Weights of a small GPT-style language model, trained from scratch on English Wikipedia.
Size: 10 layers, width 320, 10 heads of 32, MLP 832 SwiGLU, vocabulary 16384.
Architecture: rotary positions, no biases in attention or MLP.
MLP neurons of a small language model. Each row is named by its layer, matrix (gate and up: input weights) and neuron, and shows model dimensions 48-143. Each number is 50 + 12 x the weight over its row's rms, rounded and kept within 0 to 99. A neuron's up and down rows have the sign that makes its largest values positive.
After each neuron's rows, "fires on" lists the tokens most often at its 100 highest values on Wikipedia text that the model never trained on.

L3.gate755:46 46 62 59 51 51 49 46 54 59 20 69 54 60 41 33 43 35 47 42 56 58 48 45 67 51 73 64 54 30 39 59 48 56 60 55 70 22 52 33 53 53 43 52 67 55 52 53 30 37 44 53 31 40 64 49 61 42 96 43 37 47 43 56 45 52 45 54 45 45 57 63 52 36 54 58 50 51 41 31 35 60 65 51 57 49 58 50 42 53 59 54 43 50 46 60
L3.up755:43 57 56 52 54 53 47 38 58 53 26 73 50 47 48 46 29 38 55 25 62 60 46 46 46 57 51 44 51 64 63 61 49 61 65 53 57 43 48 44 75 51 55 54 65 49 48 38 21 54 38 57 37 52 52 29 58 59 54 47 41 38 50 44 48 38 35 73 27 38 55 45 40 36 38 62 44 50 55 37 46 67 63 58 67 47 40 30 37 51 69 68 59 59 47 52
fires on: "\n"

L7.gate727:48 48 66 56 48 61 38 56 41 58 42 50 59 44 59 42 67 42 45 51 46 53 59 54 49 38 59 52 65 45 29 36 48 45 37 82 54 47 60 54 73 51 43 30 47 55 64 77 39 59 65 40 62 38 51 82 59 46 53 44 68 39 52 46 55 63 48 46 52 73 74 39 60 59 55 44 41 54 53 58 42 30 43 44 46 82 28 58 33 50 38 19 48 42 71 57
L7.up727:34 54 44 31 72 48 42 44 51 46 55 37 62 39 51 55 51 68 32 66 22 74 55 43 54 49 47 66 52 46 39 40 61 70 67 31 54 66 58 62 47 77 51 36 49 66 47 57 51 51 61 51 54 51 36 59 65 44 38 52 65 62 34 62 48 81 58 23 59 60 71 48 69 49 49 56 49 40 47 63 74 53 25 32 57 35 40 72 69 37 42 61 52 38 51 64
fires on: ". ", "\n\n", "the ", "er", "\n", "National "

L7.gate525:48 47 60 61 66 41 48 53 50 59 31 78 27 68 58 35 53 43 36 36 50 38 52 54 55 57 52 36 54 55 39 56 37 50 68 43 33 48 44 34 44 61 52 41 36 61 56 45 72 59 43 48 37 35 51 40 65 68 45 60 18 67 66 50 36 40 35 29 44 55 43 52 43 27 69 52 60 48 22 44 46 71 53 70 48 39 26 41 59 69 53 68 78 52 38 63
L7.up525:42 34 25 53 58 45 61 82 52 54 52 55 54 51 54 46 59 51 60 45 38 56 73 78 43 62 62 41 55 46 45 45 27 48 63 44 49 32 61 38 54 70 52 70 55 64 48 26 43 48 24 45 57 53 39 67 64 58 52 26 61 54 46 65 41 25 46 41 52 23 40 72 54 37 68 32 42 44 26 75 62 51 46 62 55 58 66 42 41 62 54 63 47 53 40 39
fires on: "194", "–", "id", "ir", "J", "191"

L7.gate42:54 31 52 44 58 52 40 31 43 41 73 58 31 54 43 33 56 37 53 20 31 51 48 53 58 55 53 61 54 56 50 31 65 34 42 33 52 50 38 61 66 57 45 62 44 52 41 46 40 57 36 51 34 40 63 52 62 39 45 36 48 46 54 44 37 60 58 59 18 60 44 39 59 66 32 57 31 41 39 38 40 47 60 46 63 50 42 54 43 54 59 63 57 45 26 34
L7.up42:35 39 28 44 56 61 39 61 55 51 63 43 43 49 46 58 44 50 63 65 77 82 42 37 48 55 46 48 57 41 48 46 53 43 40 28 52 48 43 52 42 50 44 46 54 31 37 57 36 37 65 47 60 63 71 61 46 33 62 48 57 61 55 70 57 74 41 53 70 57 61 47 37 52 47 47 64 40 63 45 57 49 58 44 69 73 42 41 59 70 56 76 68 48 41 45
fires on: "of ", "for ", "o", "-", "de ", "–"

L6.gate653:66 46 62 48 65 43 57 60 47 45 71 55 34 51 40 39 48 50 61 43 57 61 46 36 70 51 61 45 49 66 50 39 67 74 49 36 53 47 43 52 55 44 65 34 71 61 53 18 56 52 50 42 26 31 55 43 45 28 65 46 43 54 51 44 54 50 32 52 37 48 43 62 50 60 52 61 45 34 50 27 43 62 46 41 56 60 41 34 31 39 42 68 45 60 60 63
L6.up653:51 48 53 47 75 55 29 40 58 73 52 52 52 45 48 52 33 60 57 46 32 40 62 58 41 49 60 64 54 58 47 45 36 48 60 41 47 44 16 70 52 15 37 34 47 57 49 43 47 71 51 63 34 48 69 44 70 54 55 54 48 69 52 49 67 52 40 64 54 48 54 77 46 28 39 63 56 38 57 35 41 44 63 59 60 62 60 19 44 51 53 63 52 55 61 45
fires on: "as ", "dis", "frac", "v", "det"

L7.gate788:55 60 79 55 54 42 62 39 27 48 46 39 46 57 53 41 41 37 57 48 70 53 48 66 72 34 57 36 58 52 51 53 64 44 52 52 62 60 55 56 36 53 49 70 44 60 54 37 67 40 45 39 41 48 45 67 40 60 62 35 45 35 54 55 27 35 67 56 48 48 58 52 48 61 61 55 51 62 26 48 44 36 42 47 54 42 39 63 20 16 59 54 47 42 68 39
L7.up788:29 41 64 35 42 43 52 52 55 45 48 24 47 57 50 46 40 40 64 38 44 54 46 57 49 51 58 45 38 41 27 46 42 55 34 57 60 27 53 58 47 55 39 46 64 28 62 67 60 43 43 50 53 24 47 47 50 71 37 53 76 37 32 50 47 61 48 28 47 50 35 65 72 47 59 45 43 45 33 67 53 44 73 55 50 41 59 67 66 43 53 37 38 67 61 66
fires on: "==", "==="

L3.gate653:54 53 62 47 48 43 74 45 43 29 54 43 25 59 55 52 63 40 61 63 41 58 53 57 30 49 71 37 39 50 65 37 59 43 56 58 37 29 22 51 39 50 37 71 56 52 61 34 84 44 56 59 68 40 35 56 56 35 42 30 54 54 60 38 37 46 62 47 17 53 51 43 54 56 54 37 69 63 25 28 55 49 65 62 27 64 39 51 57 47 52 40 39 63 54 45
L3.up653:48 57 61 46 52 32 41 47 56 26 54 56 62 52 68 57 38 51 42 44 62 33 37 72 58 63 59 46 82 33 43 46 36 51 67 54 55 51 38 63 49 57 58 36 51 60 31 46 51 56 70 42 39 52 51 57 42 62 26 51 41 38 66 67 36 38 39 58 44 47 65 43 58 33 46 50 61 48 57 58 59 42 54 55 57 51 40 44 36 48 44 50 70 38 61 55
fires on: "- "

L3.gate657:48 50 47 52 24 33 59 39 55 78 39 18 55 52 32 47 47 63 65 53 36 42 60 35 40 68 44 62 62 46 43 42 51 35 65 51 45 66 46 58 50 27 69 61 59 35 49 49 51 48 72 54 49 28 58 55 42 60 51 77 53 58 38 54 40 49 57 37 58 66 63 38 43 52 55 41 58 42 39 60 50 77 37 61 40 71 32 54 39 41 48 47 56 43 58 54
L3.up657:49 58 58 60 50 41 61 43 53 56 31 43 64 42 57 44 31 66 61 50 56 44 40 52 50 59 68 51 57 55 48 37 51 44 32 75 46 36 61 52 46 44 43 59 63 52 48 43 40 71 52 52 40 48 41 65 52 70 66 75 49 41 67 39 26 54 60 60 67 56 71 65 57 61 48 33 55 60 54 38 64 59 42 68 50 62 48 40 52 47 59 31 39 65 58 56
fires on: "\n", "school ", "\n\n", "9", "The ", "College "

L6.gate520:39 61 53 43 53 67 53 48 72 55 65 51 39 54 42 62 56 36 49 50 42 57 42 54 46 46 50 72 48 36 29 51 46 70 59 60 40 54 67 46 32 43 34 44 50 71 58 46 43 60 47 50 43 55 14 39 51 48 44 41 43 60 54 42 41 45 52 28 42 55 59 49 77 43 59 42 42 49 35 51 62 52 57 57 59 54 47 34 75 49 72 49 56 39 41 52
L6.up520:59 42 48 53 51 64 71 48 48 44 60 44 50 44 55 31 44 54 68 50 70 63 27 57 40 72 60 29 58 39 48 45 36 53 44 60 47 46 51 31 36 71 55 62 65 60 53 34 45 41 49 43 47 32 46 49 49 45 47 65 50 47 40 43 44 59 61 46 35 37 41 69 41 58 68 39 41 67 31 51 51 54 44 41 57 54 35 47 42 58 63 53 35 72 35 49
fires on: "–"

L7.gate454:49 27 32 74 32 60 53 53 44 53 53 46 68 61 53 42 43 38 55 31 30 69 62 45 50 46 50 43 61 47 58 42 41 65 63 51 61 36 43 61 41 67 19 65 82 72 62 49 19 28 52 55 28 24 71 56 62 51 62 39 59 51 66 45 38 32 39 45 59 50 47 33 44 45 59 79 28 44 41 54 71 33 45 44 35 49 53 63 49 53 75 53 70 39 44 48
L7.up454:58 47 60 59 48 17 50 42 70 49 45 47 35 56 37 50 37 45 53 46 33 25 34 50 66 51 54 63 43 61 62 58 44 59 70 46 51 46 42 45 52 60 45 36 47 47 52 69 36 78 33 46 44 50 67 47 49 52 66 47 35 22 48 48 55 53 48 30 65 65 40 50 46 27 57 53 67 39 71 67 49 65 24 73 58 67 59 51 57 38 65 60 67 20 49 63
fires on: "t", "s", "ys", "l", "at ", "ri"

L3.gate544:46 59 39 65 33 45 54 31 58 54 48 53 64 46 48 30 57 60 56 55 52 36 50 45 70 59 54 50 53 71 49 45 34 61 52 48 51 60 52 32 34 52 46 42 54 29 64 37 42 42 52 49 42 52 59 57 46 53 47 48 51 51 52 49 51 58 40 71 25 34 51 31 67 85 34 66 53 80 39 47 38 53 40 39 54 44 23 54 56 46 27 47 75 47 32 45
L3.up544:47 43 70 63 59 35 51 58 39 32 44 29 38 49 50 58 64 55 60 55 63 54 45 63 50 47 59 51 42 54 46 31 53 32 58 24 40 43 58 31 32 47 34 63 56 44 42 05 64 25 49 51 41 42 23 65 28 47 58 26 59 66 66 57 46 43 71 71 31 55 31 51 47 47 58 56 27 48 40 55 49 67 60 51 85 46 42 43 51 39 48 57 58 30 47 49
fires on: "===", ": ", "\n\n", "– ", "=="

L3.gate634:34 60 50 54 60 64 46 41 44 66 84 55 57 56 44 58 56 53 49 65 41 53 60 34 43 53 36 50 47 65 54 53 49 48 81 33 48 75 67 46 52 56 44 47 48 48 67 45 41 70 41 58 29 29 52 42 54 51 46 52 52 64 66 45 65 44 61 54 28 55 32 35 77 55 66 81 39 68 46 64 53 43 45 61 50 39 24 61 41 36 41 37 68 57 45 70
L3.up634:35 60 58 48 58 55 57 40 62 48 58 31 67 41 51 70 35 59 63 68 50 54 56 66 39 41 29 55 45 85 58 71 59 56 54 61 58 52 77 62 52 51 62 51 49 37 37 56 42 47 32 58 55 42 50 60 35 66 46 69 61 49 66 52 54 44 71 77 15 40 56 63 64 51 54 65 52 75 46 46 44 41 41 47 69 19 48 77 58 38 73 28 61 59 51 58
fires on: "\n\n", "its ", "===", "title ", "Coat ", "Par"

L6.gate470:59 39 48 53 62 70 47 33 42 56 72 50 35 51 31 38 64 55 48 43 32 41 49 41 59 43 53 75 37 53 57 41 46 52 42 49 36 63 53 44 54 52 48 41 37 67 51 63 45 53 63 56 58 56 62 62 36 61 43 57 39 60 54 51 46 62 54 54 38 52 49 40 58 41 30 38 34 25 66 52 65 64 49 32 59 41 45 72 83 54 53 64 52 50 46 61
L6.up470:61 32 42 52 60 69 65 34 62 46 54 36 72 60 66 59 49 49 52 37 44 38 63 22 61 52 39 66 50 45 15 57 46 40 49 48 64 25 44 53 51 57 57 45 51 64 46 67 48 42 44 74 68 53 55 75 54 35 49 57 59 42 33 36 42 50 38 53 49 68 57 57 47 59 56 47 56 42 53 39 45 48 57 52 51 30 34 56 71 48 49 46 58 49 39 62
fires on: "r", "t", "d", "s", "n", "f"

L7.gate704:33 31 39 41 41 34 51 43 46 64 64 36 39 60 47 49 71 51 54 19 39 66 42 65 74 62 57 48 73 41 43 41 72 39 30 54 43 53 37 62 56 55 75 59 18 36 32 45 53 48 65 44 56 60 66 43 66 41 53 33 40 63 54 50 58 60 48 61 48 36 18 37 53 47 55 54 45 35 67 66 57 42 47 63 65 46 54 42 36 39 54 50 58 39 30 58
L7.up704:74 34 45 63 43 48 40 62 38 59 43 51 32 59 52 45 51 52 63 62 69 57 55 68 46 53 64 77 50 49 36 33 76 29 46 44 39 43 52 40 48 40 45 57 46 58 53 30 52 52 55 35 45 50 47 53 38 51 51 26 44 28 81 43 53 40 25 80 50 47 55 40 44 51 55 60 46 37 48 44 53 43 75 63 43 44 35 45 37 41 66 55 42 38 54 61
fires on: "of ", "\"", "the "

L6.gate735:40 45 43 48 60 35 56 54 57 54 64 68 30 64 53 44 53 56 72 31 51 45 50 50 44 52 64 52 43 56 69 32 44 54 34 43 62 46 33 41 46 50 52 75 52 59 41 47 30 50 58 37 30 42 31 58 53 38 51 48 47 46 60 52 28 47 39 65 43 55 34 67 61 51 44 68 46 45 34 54 48 59 64 45 76 43 31 45 30 59 45 63 31 37 41 32
L6.up735:25 50 48 56 46 46 52 71 45 60 60 55 29 47 53 43 66 38 45 34 52 56 50 54 63 44 62 42 59 33 50 43 59 35 38 68 57 41 34 61 54 56 51 57 45 40 61 24 44 59 57 54 40 35 51 50 46 68 64 44 28 73 47 57 68 55 46 70 54 27 57 63 49 74 30 45 52 40 53 41 49 46 64 61 51 47 47 62 57 48 35 64 41 57 66 37
fires on: "also ", "as ", "/ ", "then ", "sur", "v"

L7.gate463:41 31 51 48 51 49 56 47 58 52 55 42 37 58 47 44 59 29 41 38 33 54 59 58 62 33 54 63 36 69 39 34 46 54 49 36 65 40 36 49 57 56 38 59 57 56 48 58 47 49 54 55 57 49 56 53 50 64 58 32 43 67 53 53 32 45 41 62 61 39 47 34 28 49 47 53 40 33 42 54 61 53 51 55 64 36 52 45 42 51 59 56 77 50 58 59
L7.up463:65 62 62 41 44 54 48 51 38 36 21 72 55 52 50 47 59 46 74 54 69 49 57 74 38 47 27 41 56 73 55 59 33 56 42 39 40 52 15 43 61 33 33 57 69 54 55 65 28 68 30 45 42 81 29 61 40 37 45 55 49 33 60 44 37 38 04 75 63 51 44 43 37 41 58 52 40 40 54 57 61 42 66 51 43 53 57 89 41 46 71 59 60 31 47 43
fires on: "of ", "ush", ", ", "sum"

L6.gate232:46 40 31 35 42 31 49 64 36 58 58 37 54 36 28 66 70 52 50 38 55 59 54 55 73 57 41 39 41 42 66 56 60 59 52 46 67 51 28 33 37 62 53 61 61 38 77 48 47 50 36 52 55 48 49 75 65 66 62 53 61 48 58 55 36 68 38 32 49 47 34 53 46 53 55 47 41 34 47 61 63 41 47 46 58 43 39 63 43 32 54 61 57 40 49 62
L6.up232:50 62 54 67 71 35 28 52 52 40 56 60 45 45 43 56 74 56 18 38 41 38 75 42 35 46 57 54 28 52 47 44 32 49 58 57 45 52 41 73 35 52 49 63 50 17 57 46 43 50 39 36 59 63 52 61 68 32 60 43 63 55 65 48 44 61 36 62 33 66 53 29 34 52 68 61 47 45 65 48 52 28 68 38 45 45 49 37 38 69 45 60 61 46 48 54
fires on: "of ", "following ", "ing ", "am", "im"

L3.gate221:52 42 70 35 29 37 68 54 49 52 48 59 37 57 38 36 42 50 60 57 49 42 43 63 47 45 73 41 44 40 46 31 46 44 49 57 37 26 37 61 42 66 57 37 53 65 53 40 74 34 37 37 66 34 49 46 52 27 51 22 49 48 67 48 45 30 57 47 32 33 55 43 40 73 62 49 45 57 34 64 42 56 56 53 39 69 27 60 50 51 43 39 41 62 60 37
L3.up221:51 40 48 53 37 50 37 46 67 34 60 45 60 58 71 64 50 43 52 38 50 35 70 60 41 75 52 58 47 50 45 43 54 40 46 39 37 38 38 54 51 67 52 55 38 52 27 54 58 52 63 45 35 59 50 59 19 62 39 48 36 46 41 67 39 52 39 48 29 70 56 44 41 32 37 35 66 48 48 38 42 51 49 36 42 39 37 39 69 51 45 53 49 49 42 29
fires on: "- "

L3.gate644:54 49 66 51 52 61 38 30 35 56 59 56 40 63 38 57 47 45 63 48 47 70 53 47 72 51 81 41 37 50 55 57 51 50 61 56 51 29 60 71 48 42 49 64 51 65 55 54 51 24 55 49 55 38 42 33 67 34 77 72 46 58 34 46 44 53 68 50 48 27 36 50 53 38 37 46 42 60 42 69 43 37 54 39 36 58 64 48 33 50 30 62 42 72 52 46
L3.up644:48 31 41 46 60 53 57 64 55 47 41 36 37 43 52 33 29 51 25 48 54 38 52 57 55 47 65 52 74 48 42 58 57 76 48 48 47 39 50 68 60 56 53 60 45 26 63 40 31 51 37 57 34 51 55 69 54 63 57 44 61 44 52 52 44 23 24 49 24 54 57 63 57 41 41 51 40 48 40 39 66 38 60 52 55 48 46 47 36 48 44 57 65 56 59 49
fires on: "\n"

L6.gate693:51 33 44 42 47 59 58 51 39 51 59 61 70 51 66 45 49 48 42 41 42 38 57 65 47 45 47 40 32 36 41 44 59 59 76 61 62 30 62 42 36 68 38 54 66 56 62 57 41 54 22 38 30 47 46 49 49 35 61 48 67 47 51 43 44 52 46 61 51 56 36 50 48 62 45 62 39 44 77 46 53 65 58 47 51 63 44 58 39 43 60 58 54 41 68 66
L6.up693:38 48 39 69 57 46 47 68 70 53 42 48 48 40 47 53 42 46 69 52 79 57 56 38 56 60 51 40 44 47 43 54 55 54 56 49 37 47 54 39 46 46 70 43 28 65 73 50 73 34 54 74 38 66 62 46 57 31 47 26 39 34 34 48 42 47 40 50 36 60 33 51 39 49 42 52 40 61 56 48 62 52 44 67 49 43 43 40 40 59 46 47 47 48 69 42
fires on: "t", "s", "d", "k", "K", "R"

L6.gate142:44 50 22 58 60 60 38 19 46 33 58 52 46 55 60 28 76 41 48 45 45 59 41 43 75 39 59 54 36 62 38 29 63 50 43 44 54 43 45 62 43 59 54 44 47 21 57 43 67 35 39 48 48 71 54 51 32 55 40 47 34 38 48 58 51 34 24 69 30 51 49 76 62 36 34 45 30 37 60 50 45 54 33 41 50 51 44 52 34 45 56 65 53 61 42 59
L6.up142:48 33 37 69 61 34 60 38 45 39 65 65 41 52 58 51 27 38 49 49 92 68 57 39 48 43 57 63 46 56 42 41 46 48 34 29 60 70 48 51 60 47 61 40 48 38 51 31 49 43 43 46 60 18 50 68 64 53 43 41 35 62 60 60 72 35 60 56 33 56 46 54 55 15 44 50 63 41 27 67 43 40 53 52 51 63 46 31 43 58 41 57 57 60 36 61
fires on: ", ", "and ", "\""

L3.gate327:42 47 56 52 47 44 42 60 44 56 35 58 34 48 50 33 49 49 48 39 37 64 45 66 51 49 71 51 32 41 29 73 52 57 65 48 50 35 89 52 58 62 34 47 57 62 42 67 47 58 56 36 37 42 71 49 70 52 75 40 43 57 27 58 56 49 54 36 33 33 35 50 66 46 62 58 38 64 36 57 60 68 69 62 43 62 60 41 51 45 27 39 60 81 49 51
L3.up327:37 35 58 45 45 46 36 46 49 50 57 60 70 62 48 42 38 30 60 43 51 61 37 53 69 43 64 56 57 46 44 51 43 58 46 46 63 44 50 18 42 57 57 73 51 42 34 39 37 60 55 44 40 36 41 56 51 61 66 57 39 57 40 53 42 46 50 52 12 43 41 51 64 31 53 65 38 52 30 58 52 54 66 42 50 82 52 52 27 59 48 43 55 44 58 48
fires on: "\n"

L3.gate736:54 38 37 43 53 51 55 24 47 36 50 36 32 44 60 48 36 51 48 40 52 47 58 43 34 59 45 48 45 45 44 48 42 66 76 64 50 88 46 56 48 46 54 44 57 52 34 54 46 43 37 57 28 35 73 60 65 50 78 55 43 58 28 33 49 45 51 39 29 34 47 57 41 55 33 74 40 61 23 64 46 53 76 42 58 42 41 63 46 52 46 63 62 66 50 74
L3.up736:57 79 33 47 60 52 50 63 71 43 40 51 71 45 47 83 37 57 52 54 44 45 62 60 33 74 35 63 58 58 57 50 46 57 55 30 54 45 36 28 52 36 37 60 52 57 46 73 55 80 54 53 75 25 43 51 48 44 55 49 52 73 59 49 19 67 39 38 48 53 51 45 58 58 78 58 48 52 39 46 67 47 54 59 37 50 68 46 56 55 29 44 41 45 48 49
fires on: "We", "we", "fre", "Fre", "\n\n"

L7.gate53:57 46 59 55 36 43 53 39 51 66 23 53 72 47 46 61 54 53 58 52 49 61 51 68 64 60 70 70 53 55 38 37 74 48 39 50 68 56 46 23 70 44 66 62 45 50 72 46 33 65 70 37 52 35 61 56 59 56 54 59 64 34 69 72 42 35 66 57 40 31 44 59 59 44 54 58 41 49 37 73 32 80 38 56 49 50 41 16 44 46 83 58 47 65 59 40
L7.up53:55 50 38 56 32 48 48 40 55 62 35 56 65 41 50 48 48 65 68 45 58 62 63 56 78 63 55 65 61 49 34 42 75 45 45 48 53 44 45 56 66 40 72 56 34 42 51 34 54 58 59 46 47 37 65 63 54 61 60 67 54 40 64 62 37 35 62 57 31 33 47 45 47 50 65 62 56 61 38 57 35 67 39 59 53 39 46 20 38 39 64 68 52 71 64 24
fires on: "==", "\n", "\n\n"

L6.gate184:57 40 55 55 34 44 65 39 53 44 53 47 34 45 33 60 51 36 31 45 41 71 57 61 73 47 51 56 48 55 40 47 71 53 50 51 36 30 51 62 81 54 56 39 29 59 57 64 48 56 60 48 65 22 77 46 61 39 56 55 41 54 43 46 44 44 51 53 50 50 39 63 57 60 35 50 45 66 73 54 53 48 71 37 30 38 50 45 69 46 45 48 46 40 61 51
L6.up184:62 42 51 49 49 66 48 22 48 41 51 52 49 52 67 41 46 50 68 46 56 11 52 46 52 46 54 64 33 74 44 41 42 60 64 61 38 53 62 67 46 73 61 60 49 49 33 45 41 62 43 56 42 29 59 52 20 33 46 55 64 51 32 42 39 33 55 52 35 55 66 28 61 49 35 31 56 44 61 71 50 41 59 33 66 51 42 36 37 35 42 41 32 42 54 44
fires on: "t", "und", "v", "us", "s"

L3.gate182:60 53 68 51 63 48 46 51 38 35 45 46 70 60 54 50 65 38 78 58 54 70 39 37 43 47 45 40 60 60 50 36 42 56 67 78 48 75 59 36 44 42 48 70 53 80 34 52 47 62 41 46 37 45 63 54 37 55 75 52 54 37 72 47 37 34 52 67 37 39 62 60 63 45 43 33 31 63 57 72 48 44 46 54 42 56 58 45 20 47 48 36 46 40 67 41
L3.up182:56 47 42 63 51 39 41 69 52 79 53 34 64 44 57 57 65 58 48 70 38 61 60 47 45 40 48 64 42 56 85 43 55 65 48 32 64 50 49 45 63 46 64 73 51 69 56 50 40 58 48 59 55 36 46 51 64 45 50 47 65 72 48 46 47 70 60 39 35 50 66 82 71 53 48 49 36 43 43 37 53 58 68 42 39 26 64 64 45 50 57 43 67 52 49 55
fires on: "\n\n", "=="

L7.gate152:40 36 59 42 42 70 36 38 28 44 63 52 59 45 49 61 70 43 47 59 27 56 53 78 57 51 39 47 49 50 55 61 17 46 44 50 58 66 35 42 47 47 47 55 49 64 53 49 56 55 49 45 23 28 31 48 39 69 52 53 46 58 43 56 61 56 54 38 38 28 62 37 68 43 50 68 51 55 47 49 68 41 50 50 48 54 30 44 53 29 57 32 52 50 57 83
L7.up152:39 42 53 43 27 38 57 39 54 52 41 46 39 38 40 55 54 41 56 42 36 61 55 49 65 49 37 48 41 51 62 63 22 58 57 60 52 47 38 45 49 44 55 45 46 57 47 38 39 38 69 52 47 55 25 54 46 66 82 54 37 35 53 47 54 51 45 34 49 56 35 39 63 69 40 55 59 37 46 52 58 37 34 62 44 32 51 32 33 52 45 63 27 61 49 51
fires on: "ent", "est", "et", "im", "was ", "it"

L3.gate789:57 40 51 66 33 44 54 38 60 61 47 55 55 60 71 26 51 46 58 38 39 56 39 47 69 47 56 41 56 38 19 52 39 45 49 58 53 60 56 52 46 63 51 64 45 73 58 54 53 47 52 46 39 55 42 50 42 06 63 48 52 66 44 57 26 45 58 41 73 63 62 28 55 47 66 44 32 44 50 54 71 56 51 51 51 52 44 36 44 57 53 48 48 65 74 59
L3.up789:57 29 33 59 39 42 61 51 65 37 46 47 60 43 56 62 47 55 22 38 66 39 64 71 55 56 44 57 67 31 60 54 59 33 45 55 49 57 35 37 44 36 46 40 70 41 35 52 62 36 38 55 58 63 28 54 29 37 68 30 51 61 52 39 39 63 43 56 49 48 66 67 39 35 51 37 49 52 39 64 44 42 42 27 71 54 54 34 42 72 52 52 44 54 45 68
fires on: "Z", "Y", "z", "marine ", "M", "Sh"

L6.gate580:46 46 44 36 41 54 46 47 43 61 40 67 35 42 22 42 43 55 53 58 58 29 45 57 45 51 60 53 46 19 69 38 27 52 64 56 75 47 69 48 49 53 43 53 33 47 54 53 67 49 47 36 58 47 35 55 72 49 53 40 44 40 44 62 31 49 40 43 43 50 22 62 56 61 59 65 51 61 41 37 36 38 52 46 42 50 38 33 61 49 68 55 85 72 41 49
L6.up580:35 42 38 56 50 63 43 34 41 52 57 52 60 46 19 38 55 46 35 37 54 45 77 71 53 48 50 60 45 38 51 61 46 53 64 36 41 42 50 36 59 50 61 61 57 51 37 69 54 46 51 55 68 54 59 56 61 50 51 59 45 56 53 46 38 50 42 35 43 43 37 39 49 53 30 59 57 60 43 46 45 46 38 52 50 56 42 28 56 41 52 75 90 66 48 56
fires on: ", ", "3 ", "1 ", "known ", "4 "

L6.gate291:45 48 45 63 29 73 70 55 62 50 54 52 68 46 72 38 50 50 35 50 60 34 55 58 54 61 51 41 45 41 47 25 43 56 57 58 33 47 48 71 48 54 61 45 66 43 41 46 50 39 49 55 55 30 60 42 27 49 55 29 54 62 42 38 23 43 57 66 50 44 54 70 57 74 40 37 47 60 50 55 33 44 62 71 26 57 50 65 14 34 71 39 62 43 41 26
L6.up291:74 67 40 72 62 54 46 43 66 60 41 39 55 47 40 43 65 41 70 46 34 40 59 64 46 57 37 72 52 66 47 55 37 40 65 65 42 50 67 50 32 50 51 42 62 40 39 23 54 41 71 54 62 56 57 50 48 36 29 45 71 54 40 56 48 39 38 08 41 66 63 60 63 54 28 50 42 48 46 57 55 65 58 49 51 40 44 53 44 37 52 56 51 59 54 52
fires on: "'", "score ", "sol", "\"", "ence ", "as "

L3.gate337:50 40 39 51 58 55 41 51 40 51 66 43 32 46 48 57 29 54 53 68 57 53 38 49 39 63 52 35 41 54 59 45 62 25 62 44 43 53 54 60 78 34 57 67 46 37 49 48 45 73 44 47 60 36 55 48 55 24 52 33 54 47 62 44 49 73 35 54 44 37 55 67 52 54 54 64 20 55 39 73 52 65 43 52 41 65 45 59 24 27 40 55 31 44 40 46
L3.up337:59 53 45 39 52 31 52 36 54 61 68 37 50 58 46 64 48 49 59 47 62 63 53 55 63 60 53 46 65 27 68 55 57 59 34 46 59 50 41 42 60 36 54 75 78 59 37 36 37 52 52 42 40 44 46 54 71 30 61 48 71 58 82 53 35 48 60 44 73 41 40 51 47 41 60 86 32 43 41 62 66 45 56 57 30 48 72 60 37 39 59 46 40 51 53 61
fires on: "\n\n", "mon", "Mon"

L6.gate810:44 45 57 57 43 47 36 66 32 52 57 45 59 47 57 41 54 51 09 36 60 42 43 24 42 66 60 33 65 67 18 37 63 38 36 75 42 37 36 59 34 47 39 51 67 43 60 40 33 68 52 43 39 54 47 71 35 32 52 29 57 52 50 47 41 55 46 44 52 22 54 44 25 41 30 56 42 36 55 45 55 45 50 50 56 69 58 58 36 35 61 72 51 39 47 47
L6.up810:60 57 39 42 62 55 41 54 82 51 55 51 77 61 55 39 56 64 51 60 48 42 57 36 41 47 30 35 70 62 43 60 16 53 47 37 27 37 56 69 43 54 42 61 42 35 57 52 24 50 43 48 41 43 41 47 44 40 31 40 64 42 35 72 56 55 44 72 47 54 50 47 41 58 29 27 61 53 40 54 56 63 40 62 43 47 42 42 38 50 60 55 55 56 56 34
fires on: "'", "| ", "s ", "as ", "score "